Weights of a small GPT-style language model, trained from scratch on English Wikipedia: 13 layers.
MLP neurons of a small language model. Each row is named by its layer, matrix (down: output weights) and neuron, and shows model dimensions 506-633. Each number is 500 + 50 x the weight over its row's rms, rounded and kept within 0 to 999. Numbers have three digits each.
A block is one neuron, or neurons of one layer that tend to fire together. Before each block is what it responds to, as a language model described it from the Wikipedia text at the highest values.

Description: Section boundary markers. The first = of a wiki section heading after a blank line, plus sentence-final periods and paragraph breaks ending a passage before new content.
L7.down285:409331491444463475488474592498511440521643485430571489500515559591443466422604543496484517480398512568519497485499460499497520470491509507574457497523512472441540561397469467456470575456491469569462620539501470514452499446487540525477550491490558467423449444452484469548499587417569419506491543429559502505478470559574571441542507440540582575533485510487453484469449496456503432559495

Description: Hyphens in compounds and tables. Hyphen tokens inside hyphenated compounds such as Commander-in-Chief, runner-up and one-year, and dashes in markdown table separator rows like |---|.
L7.down223:578523505365484526444595550463388526518420552534491480393444481473486536407446531482495467520524485593457516409444648370539474518534522607469531537547495608487484493528520544509463429428494476640469425604484408540398467511519509465428445532583542474431484568610591488432496513531534453519447541531436507493463498494576515495445520559462577602510518497564527494518465444537486527583490

Description: Markdown table separator dashes. A dash inside the |---|---| separator row under Wikipedia table headers; weaker on mid-word name pieces (Ja-c-ques, Dan-ny) and "never".
L2.down465:544470512500562500485668538419531559552450438519477492500517460456578531517540472436431590459515557594508540501507462524485556528533470506576504487467482406461510589520465556553589485551534470612487532427556449546450493397553459442435403508529599492572516447462530499508494563509506475496562533444488530468561525466545453428512531549403473485509558480619522523471613523450450481496475
L2.down729:541546398538476546561673521425409487401450571463477553451489429457454494475500480453517515502454412600430533419595529478393586399496461442647541478536510537430534482517501409457494541505483401472462557501516444535455556425462525465472486409472560597575499555553552506456518494496473487502449494475472462503486460551472537498528521418601466451518430555537548478532396551505628508499615
L2.down1040:514532524434447496465542555459519615518431559493497514471501523505487554498586473482534503524435551509504474520560496524450458552480503427625400519684503555434548552480541520514598553437461511517419475464501572508480493441519497533529497437463407485487423423406563526513570472491473527518479479395454602475540538535450519508529545559516573469399435496441562515485546507447366568480476
L2.down1204:530525539515542463440565533466355451517470496457404493524419490543528461536524462467456426504523586466455506425514480525506460512503393541453581494615527563475516490413429513601570464472437528556401481433355519544513471480472430545501535460490423421490701446510468381557434522471494490415591510447557460552428603446429464542509540539459590551515563470482553477468547496537605597503555

Description: Table separator dashes. Hyphens inside the |---|---| separator row of Markdown tables, usually the second or third dash of a cell, right after a table header.
L6.down25:539423545585492498432447399476481434499517455607587488428555373466576532574527553464573561357479448537541491581571531518451543511471552526500449555513497541539427495600590468494413515502581468482506438506454463497487448506520485435509472474448445524477491528488559485485478569467512504491442551488564410493517517554602523486475490598478561517519524527564561541567515606549463522545508
L6.down148:493501477390475454578556506570426451497429395580563492486574503575489399586548440502590523486493507460528498453502472513517459574416444572385519507567541477586519545464582459454550497522557548548510501399485429480488486471416543447551437482518512529517529542517414470482511501597531551488431441604484469477526493491533524628440475590436477483489538423455527513576460466526451489466510
L6.down165:440506517503460461513453504477445546421502485547580456508494541432484428469531547535464456472473570414540444559518479558585481499459500525505531477537554567452507504541493536375528563548463581453513540504570442488594491441407531472515514620425506524464468533574418505587525452432493442478575461487444507522550577352540447536441535400499562416500446488466385494546528466581493585549439
L6.down243:583456553509533541507452494503493507524501550420529458455563510489556531550525403541520520516530624437459478520420562464539429499519457579488437526488451477474456415412363495583614426453433545540440472493443544554472406499459499559445480530559475545567498562512426496505629405505546575465530484497530415524531476452455553518500478447511532489475493498536600486501469438444491504500509
L6.down297:508574425520509350439531488533490523559543494495489541583478476545477463559510477526490514451440549521538534445549482471512507462510460458506528558513487489585523497435576538536564484483469559499439497496433504653502524477570434459505493502481436444408541527468512541568505565436497499481435477569506454593421488542415567520475533481414472596477541419470496452454460520603463509505527
L6.down340:491564562383459572485398464481530493492548596592597543517428506545516444506532489509500426454477512473616384542464458454522605508480506492505512503461484513499544395497421547480529572464443439482553499565405500550442410509451472550463557580554523567478417603478504468421467495466521472484505520421577545514512492527528510531441437515500539585547569474441505493495533518424465466499415
L6.down612:552458511517533525464562471482574449452507525457469517463444484537466458503434407552529419570546444496544480552459536477543494586523454570503467527512497559439524627552515490505471600387479471445470488471463477505439435526553492520552426492443444532464514506468464511485467462445442477451546488458498482453521508467502555452507485596396537444459559426499594355440526553519446441509528
L6.down626:518471428509447484447477506492517495489401605535481469469443512482498474550476477492581507537530572553486539454547457550542524559530457523557549498543569527447516557548512470561547518521485425544446517480558428563432502509549486495494558501589473444572487496500515546549545479475547628542590545471550479535425421470522598464555418443585521493480471475546538447534550456566508568469409
L6.down740:524521447470556542573537486475505540572525422610488520522502470516553506514490479436429510594525465458402553446465553545525495494521514518528477510503405476488531467555480439380570505522495535580536544446601496461563419462509620423490529531484488474474418482504517572441413503439478525458573487489432499505553494508521595556486518461532442470511468473553504544490566431388584375496452
L6.down807:518466447499547526541411565481451458493547498431427526498524459564530569467508485519519592548437547601556522635481555471557462519491501465491430541502556478477438487511529416428508511526567458552469559475422494538462516476519509485528484553487578548481480529464522533518547468524432525526507558476516581547555496469506438544521501490469475579525479467495510483389495505401555524547494
L6.down831:482505440523456441541499507443486486431538541446565554447507514510480482439544523429373445593516487522447455535442472502499451544523430433573565532448554415420362548433499563464467418463572441418420520469579587558546486606545529480516515473445418453538563528483489413497504527454535508534540432594423536468455507538484511484468511458522548523531489523585543545473475482502532502465470
L6.down971:488450551541515520524452455528606414473512528544607504438451388446481457491498468473425490460497479467441491472512525516552544551473565421444510440480522468542577468502515472598438596558482502348525438560509545327605468501409507551454487503489433494511584492483524491583446513449536458458449526526567555515436511404523507508393451416469524478452537402467505554563457444545533487509446
L6.down987:488484529482412525522463425481538474537471449493427526445486551493535472475505443506489477485466571472473520475428467560505534442445454554491515552475562528569462531453572490544527503529501499452516408556479500442549503522501490524443473472530508451453475470486555370564557442495551513495523630549421488502432463566456524490480509538502526414513468484554451454480460566503412380538514
L6.down991:526502562479473448437440446556509507526554488403568502528557484511536518579502370492492448516496416475555568440523489516439508414532509422597488405486484484512522530441535586558483463504498444472498441496501458551503505500547523646553499456490546561454560540490469581474567502471498633491477463514498521507474492529506542427600587490532492494518570492460490574461491492567456520456484
L6.down1161:478430435561349550458505490407461410501446517577405551458468562547499455524529479464654447504586495507436518538501477462481482523482531486463525460511588480575485463398429469498438559510471468520476457410541433494425542500467387541599521571563485439491487464534504537459576449455494563497500498484473500436435498531499416515497546531494479491519503504511533583464511519539538482399533
L6.down1246:496505455482506426544498531591470499509385509523525426418501608545492581484578536541519504455515470538525494452460451462353455562395559392500497506492394443456442524441547390537515521482481555569470566458449536482546460521591363489426479516492523461503546518448490538487421529506538563524470443477439379558438530563459552521509520526492540522450546434420471450536632525562496517547536

Description: Place-name continuation tokens. Word pieces inside or leading into country and region names after in/of/northern, such as Si-ber-ia, Nam-ibi-a, northern Alepp-o, the United States.
L6.down2:522486499481645484531480549476398507511567421491500450538497453434513450526506425543575543493483545595587535504477461518544486474526547561584525493555476634480545447498496495465485546532534506447431465564583498504464406520535520416505419480514505520504423470452507499528444432518544394411411436416526423425422504470491455373446514469561544516516465477509515516544464553455494504473549
L6.down101:554609485474467494548494543497538462477546491558637510455489505542557529444472481484434467567468520498530498434574438457460482491499570445468486506530538522440505418547467497571468491597485470549475486499470527540469474465498504428535475494527491539567523472488487489468471519437509477459410476541476498507449536576452503579399514520506471512540510468499477457492502499434531493476480
L6.down170:503435485506456433554481587510497534596502511549505461505517521416568539540540481511510575584587495473518606517514599531550492428590501524472530558511571552505511412432561486557477538534595529371485520539506396532536523500517442514609415472500466542454458499438568518456460508586630510502563551576506492492473425511536526443406469475475540562496472423474510450480525448576461510411499
L6.down313:502468351500557483506540547465445562431516565496579392538545576473406462479529491478500602424504556395415505491549485483550542492524494541506461425495509536550557454443515600521493515536465446485496504555493435488509432516474563470465402523516520510462552557448512469486506579578533523471474502470436546494474491433599492474465514516565509467471524454465457501471422549442483467483520
L6.down396:473518529488497564520512623475464429512498550494466525577597404512477510634436528475588423550441498461493428552560499512564425583514526523508469428522516522473542495523518502478505481514470472564598410440442463548457481480546465437593498451507509449473567410500497410569447443450486474508550445488529402443489460481507414507514532478439516549535512505444526450459473530525481481482516
L6.down533:559553561614668454555511463596548516508486494554455483525525558565481425494515552502545506587490440511543518584488511526486543521447503576545533584458529502440428411462439553479439466580509470549476482478510384515449450493444507486515431450537441501436461500523512497466470444424464500506436476540508448417519482565559429591462450440451456525593530495444541584406524523550463557460489
L6.down564:495488580464553439582551503530548501517415482501568532553552489441527492495497428543523585581529496621385408516486469442454376453552494488572555538513390481458568536400527570463565539467465496417494489449532487543530503461544503547502510549565449438515512457500542528413531484520496551553483474373587589481565498458582490498543463480486456444479526497493443558458471498549520448503389
L6.down679:459504647524492495510494473466463532498496458558487540554501485473479532481489541544461509491561542484509510524613445513511482485555486410595578597570516481501511482558497419515546557488567494536564496529495483518429466498441547479498510482562538480567560416450517484495561458543492432460525560432441482504419472513529517540473382466443486432459474540477484555381555391511436479509545
L6.down820:493394621490474398483474554536520452427463498469475458518508536455550510445522437500426420450544448586512502539475484538471494473504564544500462476468460472382484592481580466480535443413598489430532455513462481602490552484588581550552460495433481478549542449492506529507520462493531490538463555510525442472457542531497484602556527551419477518476495526501437537422490486472473420537509
L6.down856:462574561415541491541488528404457567529572400578466536542498576487430449516408473492488526513503571509473540540516510615470490469472456501452488512594483537484521549546519428466474471419503462486581589502547485468433436525447531512489531542496566540570478467570573477447502445504453540594524426571466532419455448532435548567474476509433596486502472447501450532506513534569513504513510
L6.down1028:486534691476561495470511483507449530513469465526471465545500485548452522482480523526496452450468381535523561436549501507538581488608512559490510528472392576518485515527537425466418490465505440425473487536443450528531486484448590567545505535539502555528494522527584440457524373494545469505564584458403552441476529637434529598527548445516530416465538523470439478508623519562453467454441
L6.down1095:523526597575550460584419536466487452488467505520516554517524494564463451482567464531471536408560511534557442571419440535587489509599564495519462460461513572450501467501524472557547562550458567476505482523407496514532504515449486521457445584474518442577486500495494494559526517488492483477441478524459476461503478569463511497539357448499519519569446579506526495484565449448508472441483
L6.down1133:481476507575560443472532438463588536479482472549542553535549424460475502509476462413484456470491459581509438508452537411514537467472396475504488453533458536501494412509583463505435478524600431503538416461558493454612424590464543553454507526565570472538428489553497583537567451456581442554411585475506523418409493525541398572555409406477459497511525444497593527515538411503383537446460
L6.down1210:426452536519453561535539449503502590441542444514562416519441474552502504529386535440404564469480472453580522464465478397522575580446396395483477471538448555442514576482524524513542606513516441542549550466558584464516547480434532509468418426490456422434486414534489530511568434492480437444505524371543554544489509565527465661446485562494516469455432430473585530449511468510583545575492
L6.down1235:440472506527430419535485562508532523560504453519556459518521487406470519512479480499471517454494481512511538533473484515440559374543516533453549434528492466463469439579580564503521486476433557537560512507565536484495479530524592498413529451500619609501490476471535481559524510491476512504498494510563472475505572456474515510483459422641466484409530513533585433507534489503542625491532
L6.down1259:521411440388508501525518572633528515526521557579480516430461527572490608451464467515464542515534329506503451482491522508429533421504385413430440474471467567463409515581568492525436566500466469626574509447524512458537453544473528548515492418500490502534464572521567454515460562482481514527463488510487479457555395576626474589599451486434500413493584461524517443522506511553463563626445

Description: Place name tokens. Tokens in or right after geographic names (cities, countries, regions), often the first piece after in, to, or near, such as Jam(aica), Dub(ai), Sara(tov).
L7.down230:462415556567470494490485435544499511511435491532439568491433445554434528519456469453573488569415541520529577551559536466534509493543402443539554537454475535462519553480492526485556568433521554558521509554533565496631546471483525596442463529576502527485559419506467535511527480497507441462535599520531458467408531508524511515462520558428545513372458467496472431419518442499505541482547

Description: Section-boundary tokens. Mostly the first = of a Wikipedia section heading after a blank line (=Career==, =Background==), plus sentence-final periods ending a paragraph or section.
L6.down18:478427536443494524489485471442450572568547568471496536519495523521395467502434519471499526456508588497448432464427523529593582505575544548597471539466527451474494470441559461504551459512502529587480518545509461420471444557514500573591516480525475544458551502537486450464547556418576499399563538495526463477623493520430390419561438501531513466454516530462505554462423498364453404544465
L6.down93:450480480530493469503457493501609445462445383449471426525390450608496414564499519511468545528474563468512529483535487546412469431525502507488433568550569439448490486458514485483538573479430486539468423592515403386557460474474547461641543593562448540537441519622451564470475490590512436472574473514484505463519501476520546458616509398559443526513479564506502537597553494490472508435419
L6.down219:474497487450510546503436456536458527402546531499542496578518532549484536488534511486474557537516512545463500509538341538538459523475558527435521468467531490571535474457566484464504537473480417568486459551501465479538538522555488462508432575482536466590550459522526508522487558443469531559499480561532537511492496556504438533480504511500486569472480508504476475474490555472577529483484
L6.down288:565446530526489516471511479431565520469489469490543560481469557503476597505409540428559495510515440672552455521584524437564486451525403534520480567432490488543511571481547573561426512573467443546575453443503506479437456550515539496436546511524546465488529448514507507499561496492450459549511523429553495440465486562548550455509471481554448538477494579518522489620543453426420440505482
L6.down299:426440470427447543429464550540444458556574507478439573518503478520503483436488568575529531462581474459485631583491559506536485568605557505438469463469419515514561529543523400474577542505499467500413436553496460561468537386557543517373473563476494536480480467491526552562504484524447557467536412471445572604485401426525445490514466441532435429514577558560536507466481393442540491585567
L6.down344:571549418557508420504553511528500508466639514439547439401461449518423467473518563453466554429475484507486504589525543425492467523533565510548502514502481593536479529457584477586553375579480430534410512496540573461522443535562485518498459551550465470558489497569536486544478574532524564562522470523559532418535408580415487544553410442528476513512500387496471467556434523538433547496538
L6.down375:458453434546462518536520447444432526542665448527520549462373510474497489446437532510543555455495481400488511537429554575531495491561508486441506510527571509548537426483493537630532423454536511557579479449564540509515494467498511435485470402547458439492460474429489540457417414563493428457435450560587534584432525454538540510463421515523485464497500521527505487482557460419507531515587
L6.down383:473544508522568429611502510526490608561525565450472554461575591439489490340576417494531446501451479541593537466515473590550462477536507476408479583506536479523503565498584499479540521493563598446461514456521492563557608424483496451545413561417427480483528514461450522527492448448566474591446403455593492361500480530482625454610431548497432517491419575542383534483485541487578420481489
L6.down504:507422482600417453542498441473520443576602480498552492535396486416521439454467397488549484455387442523550549488555429566415577489481481477505556460479627485554529415437486476427572482533490525531493420429455432529476496391483404480426525556488587531517457444490518383442495481442553431599513423484549568434414379487504532520514497501500505450530507494465469499492498473412429479448616
L6.down543:641523490544468450561452516462460514524485479567473450541440475561592627497447502503484417404480464518550478585485482502496570520556384409448533544524397486481526495599485509557539517497479451576508484419466417433525506511493581529494519481562449501454529560450505483508585469454604424428565428461521461368463527625542513500564459505474585570516456508420503449569559556457471485464444
L6.down782:487479532430515590407540580550490464530616525578534530470465508506491501445419598513514447514519474462429475512419461485547496505516440499487573514444454545541540467586567510515568569523534531565504531511435552464628460431468554559460619558486484497491503420584526608460578550565466521436594413543624476422505521486537564414452535589574578566471499551496451627558460557412570457525472
L6.down868:504460533498513603488567420428523577526503520488513492359518436500537327520448459386455388511506516442501487456498535522383447580516502466505514435561481494518463468528590518478559458470517512518409478545521486448538459483451598402502534500535485448570457465531492512454497440485488526444499445470406484454438558512421505438444408449439499498465431496506490511408475588485457522490522
L6.down1125:478533500455501494475512537508495481540619508424526495511404479566452540523379525436477550520519464595529537503546536499521464476577466490469473495594404471470520471427508497372528566475495446620506588575451549524517532499484513527423472440543569514386493487526546500560492510552382537517497447434558522431443489558536506435521532445573593390490503503476554587430520477496462493526530
L6.down1175:488487414602464481526530549585597391491625494447549523431553464474560506496487579531510463521512478514452537452629472478485513424564447548542488527480553591445465441514497495437502427499485486549432435448492514501463406451516618515435480571494569547488463571537477536553516500439517444516488469399448437441440594390494581394480434537533471538533609440540489557438519428497433514534350
L6.down1194:529503360559486490525441471439435559480473526527396424452494448502432462487537419512428467531558420497428514440467455574555532432543512580474444519554541443494511428521500545441576480458535461527429419484520481590504486461538475465499456534517563535448514506591516493452512492473450515581417516516521397535558500588430521460445459487511427489498472518519489602493489432523603508495563
L6.down1244:415534490599544497494538527573555436497638518510496517500444536480541423500487520486560480476554451511505510558489541491540498527542491436493490446499590471498500460528533494457468510494523562470466516495433499468553488565474521462533493431510395545469509523567469514526509599577513495506474442455550502551487546499392489497420477465447411487474558508581557445518371477465565466511550

Description: Wikipedia section-heading equals sign. The first = of a Wiki section heading right after a blank line, as in ==Education==, ===2020===, == Third round ==.
L2.down458:422448527540536604529530522453537441463580494479545429450437511453530561562585575573520471546544587488445500450480576445558441486499589434387439496489505462499467443442518393584438497555530546583527552535471531507483510382456528504510478453471531454549419454441483523468444534587383481437484492522598498591468466504467511483560626454497488487450530557537495454522529568464506553493509
L2.down714:428428485522419541443468377430460515417614497472560600493590480421476506588466483622570487534429507498494595523571495533450447399471496483477506457560594505541558558484512487586471447501538460513567382546537565447526516540519529522507555599470512468558452489440515514509514479504540500469399518584502530566499394579438545549541590436537419509620451542421508471511395485507547456480529
L2.down786:495432438518536488475598490426501474449573565513641522487518486553539547579464425523493572559543414491603497473517505435443564415467450422447584524458517509489565521439473442539494444497553481476475497553535416445516465582492476489522499474532468545434502591442415508416586568503522449431503415453463474468426523555564426466537554466496483513557462557414503522477498576497487492466494
L2.down1068:581578433494523552498489471549575462436391452459589473516491489481518567465538514466434530482536514501517565526510455522550553521498382444477544467413503489450445592481483525431474570518460485456540533462490534556480485552449569578467420469493510550559447434498467549543460513578527574501468589547528564494546465461488454538521456585486549503533464528490461547523493467521555515499457

Description: Table separator hyphens. Hyphens inside markdown table separator rows such as |---|---| under header rows, plus the hyphen in runner-up; weakly, line breaks before dash-list items.
L7.down1033:483461434472444399464571524495557479460418449495507462549468427466510433562501538533461515504463381505520424478499517503606521474542612476555455500465522548498399498446506429539499519569509531488574487581520464450580516540565446503600457469535471403477556524464561509458493469494468401499543474529541527506540499579504474455469474475614526494521571510525466543494576519471475511474588

Description: Markdown table separator dashes. Dash tokens in the |---|---| separator row under table headers, mostly sports stats and election tables, plus occasional hyphens like runner-up, one-year.
L2.down21:602481434489523433429468484409437483535421504565508434523521475507533426481506477551372499486518436449480431509499495558519573519454495549636504483459554557532527500488550408525584546555528536473367499488492451499505459543512473535420572552484478505520455430431506531512467538501472579522530565389531482559484482522482418583554455486414530480518468435500457536575622492584434406530422
L2.down654:572489496498497491470511614515480455469436476478577477513628583533494421533549451481516460431481493489527451609525540494532516478504458446521474529506598477558506492559484532447522414493604472515360500568559462444477537488472543397500560450464468634466458541434461517472520516491559625521541433456500446538478517548554455451507419447496664552516470569519520487400519569508467522405451
L2.down693:591528433502513480538544458377441464480557510503570410517576502544517485563500388555515534544575443530539514549590610528502558591461595569436673479501602620487546436498513463443548436506481404534463412488515551538453485523506513407478519580407568562434573516474474408475527539525484487506476471486544496495502524476518521545617595492537449445550461539535444536476436540569484639533404
L2.down791:488508521571470488521510526501519499475505492499522541482384548483575489553453483526493458487522519524525395452479395480529551539536435503553452479572515437556438500492526471581590462432501425524515514517512381524592450470569508607477510535472486458487609446503513587549463558509513492509514476478470545455498476481479553528545466601438574564444445456509515466570467642623543543563422

Description: Place name completions. Final token or word piece that completes a place name, usually a city or country, as in Beiji-ng, Myan-mar, New York, Los Angeles.
L2.down15:452524481426512483475381467546493532543514441553599473469458509487518497501460511507505498492492490549498493490507463433484436408499476507521518496491526523469478461455534458479505503499455623499646478505549503415473471564454523424571446618508596478479455560508445427544393464447509546474511492523541543484508481556471518472499420527553474513457455504524426514465410538499492615474529
L2.down361:552447391519564503457566520535499443543567520432481467520569473552503563465401437476545519472525434478433485536567601469482595496479483445487483402548382527542512423502617409505557476519502586475436435527496443573531540537461502460501539457370506527533581504457508529552541538480532417432439498499521453484459535504489601486506514505553474441576500466528442521456512609586505468425527
L2.down936:508419500460554628490324565657467484465495531516564481496434437423456423506566484469486460523604426578461495530509560560473513414500514444545463457483467591473501482478610462544487465596454568506455528477481597487470495533441378486517513468500520440454552560486437507480452505439499437456510506499470472509532491480489531475508394496591475551592434564496527590405528538478574487532525
L2.down1152:455525474505560498463509556466576514582496477441526483539410591453501456596548456448565522502479429547565444541430452506538567467590401608441476519422444513533550470477520509498578551567506521529523476485512509472427474435520477582520538597484559541460535478523542499557577514463506513387511431498478526453446492458485503578521591511545461515525486516485439499469498491541416509443467

Description: Table separator dashes. Mainly a dash in markdown table separator rows (|---|---|---), plus weak hits on mid-word pieces and function words in prose, like share, den, and.
L6.down203:514572445500543490450527497538567539494548595479511478591506582475557462512496562460432522476425504457510414513400539512588464574510448480471512395576446487508466488479582454454507590531403619445469526447508437546481506534454603558532420499531487483465548422512488481531486404426446459478501547478465512497504463550433443465486490465499497529480491494486413462543546510567562447516453
L6.down214:517544514532488587520470575563461493496466497489463459456443529413482500483460441505463554520508477565464484627378403445473510437504470531577584546573571454504470523569578480519540502558541467550534597547470540559418488406566444557515464516500458387551532479391516508493535577441484546482466433514587546452529478507485500424470520559564522497519490575488460534498487524552515424491462
L6.down305:435581489539486499497563425478438441570425495460410460391534398478603422536503472461448494540449512458493515549497541469520558452478535454491469447432584527489431511529525473529585500489612461436468610432520491463501508459438527477516551529453379524457411505495558424554420554468512552461487498581558542464455522468531522458493492530455501457575500552549464466508477515469493478593480
L6.down490:551534468470530416453463532514604478391504514555414469436476486578460517553424465584487463459477447426509527590542546418522462547473460509507495513529581447589536631525482578435602523526447490456518479511488474504509557530493575457536496512480552456460530519499564475492483494471594480501527509347461556468435501554544510480421576513483512527503514564522419582383529574557474473509530
L6.down510:443521473475490502525566567469521434420518509484560459514568424525561643412563480511441499507458511399467423521556493562377478503504604505604435558514445544500440506414527482487452557503531477457585515496494498552490545571515492449432492481555548483432403485433511550585456578417484520473475425590483523600511445475498515535518399488574523455406445619515511500538444490452491529460586
L6.down551:486396472525475520489508525538523528543442551523586502498678428476508441469504567512463448517590470521446585487444477484525468562461480468570475492539512536434430494442505548534484481489424557432460398457522409538436558476594552444515487497476494532432459479522472537546464537487584478498414467514510495488424513550487470491535542472486466468504498493394464489456535464474438514474539
L6.down614:529537437537585449458517442451415458515523515574481465540487536591524563474537510616484526352497517437477611459492526536497468474529473556633488492528462492600540460479473539498580524524588482472544536512610537517461467559501511511534637543517415419440595585478530508518500596517499485510502527543548515493541557605505531464488534498536499541478526494382473592518463523481550477515523
L6.down722:441497513569469459482486440423514515439600514486523449583473360601515474502532461519472428421491401494519415416486553482505501542504477480494492544526614506523517439479481476471516484518503532590519512520533497469501486408506506544540469533515488531444500491448417469428483534504553407449514460584434553548575459548528501574479560505477598411512451541491590497453498535539541438567520
L6.down794:502401489523449595569496512486565522507504578517504489460506456507522465473496443373490370492601498608528459472544559383484540583439474506475521441494534526561466463560448492417477558426524587523435494562432520510550480507517477499493531470402512451542476558548659526504473400456450448547583428422551387479550412395571451492507515428574563489431593476497611555493488501498548526464551
L6.down877:531510526527524524474544571544526459516422462462569485472433519519464514540581426489469531561517501513606502570561485444476496451486448553505528500433481496520528490525506502472525469511531483567507545379558506458408444412456540505472482502498480475526492468508463459518591506537565431407511556526544533555518523568575489445428451496393380444454421535471525453416472514509439562394567
L6.down914:512454480541599472527466466612400514582441475531564678510504535498429485450446521483557525612464491437463452444437418454541498550469448437498538425468470536418562473508573536521468525514506434534512451558451558538554519527479544516464533386466450483549507481415503553416494431451571501472488539459526486432472537557489404501548410516575522571492372464580505494547488487570436576563522
L6.down1021:387471546496515474442446557412475526480436395520502451470380479509578403469574437562519538495467474528492577487448526467477407443491597607609483565478457453496563557538532440456530514494529503420544463497517573513471526443556586574457369473483443543505479537414528516454529500511528567457497536535496503530527494470507498448595588484518466548430485469552531466417521508503513460541436
L6.down1229:512506536439478492547430460457545608467435527466523470481541463544515555584490561577457441495372455521511452553590544503589452489459538422486535460494519533452534489553542491560482512466511451591377551474479427511460547584608457493531618579492424527514515424526512462528599631447533364479496498525551479485458438514476484591449551563484570438444413455472487541614441570533439547501470
L6.down1241:440548394485494476487439523486461514527526525375510426471473522605570613570516546444559554401500502484494587475487579534450521529486623517515527442489491598475501479565547553531483559499432417534535488588408491460430545453601515532477480570495562471534583539536431438486552465506440449532534508397466473513480564469563458475482507469470459540477522614576487463549499510563550462496505
L6.down1257:499449528462422468482437496461534467511495424512525504464513603390545493499496503451553558512486473458444543598422600488541530457545530473517507496616503423532502469594538558546640444540527480488462594545549579446607475486480492448568472467389542455446430522460514489491554515530563457540491511551491593497537499527402470493550621454424543470571442441576538534478444496520405492422421
L6.down1278:532494435489530485565485520502558636544514525499507472482463426510408495501514510502522533519504456580497463531569534472451463483498435510416573451581485485489507442461511538564584449489510524496591496483506513429458601523417412471470483519511493456469575485590512516468526549505457531505572452479565456493546498503460454532479496438521420623489511410512489527480490383480692453524494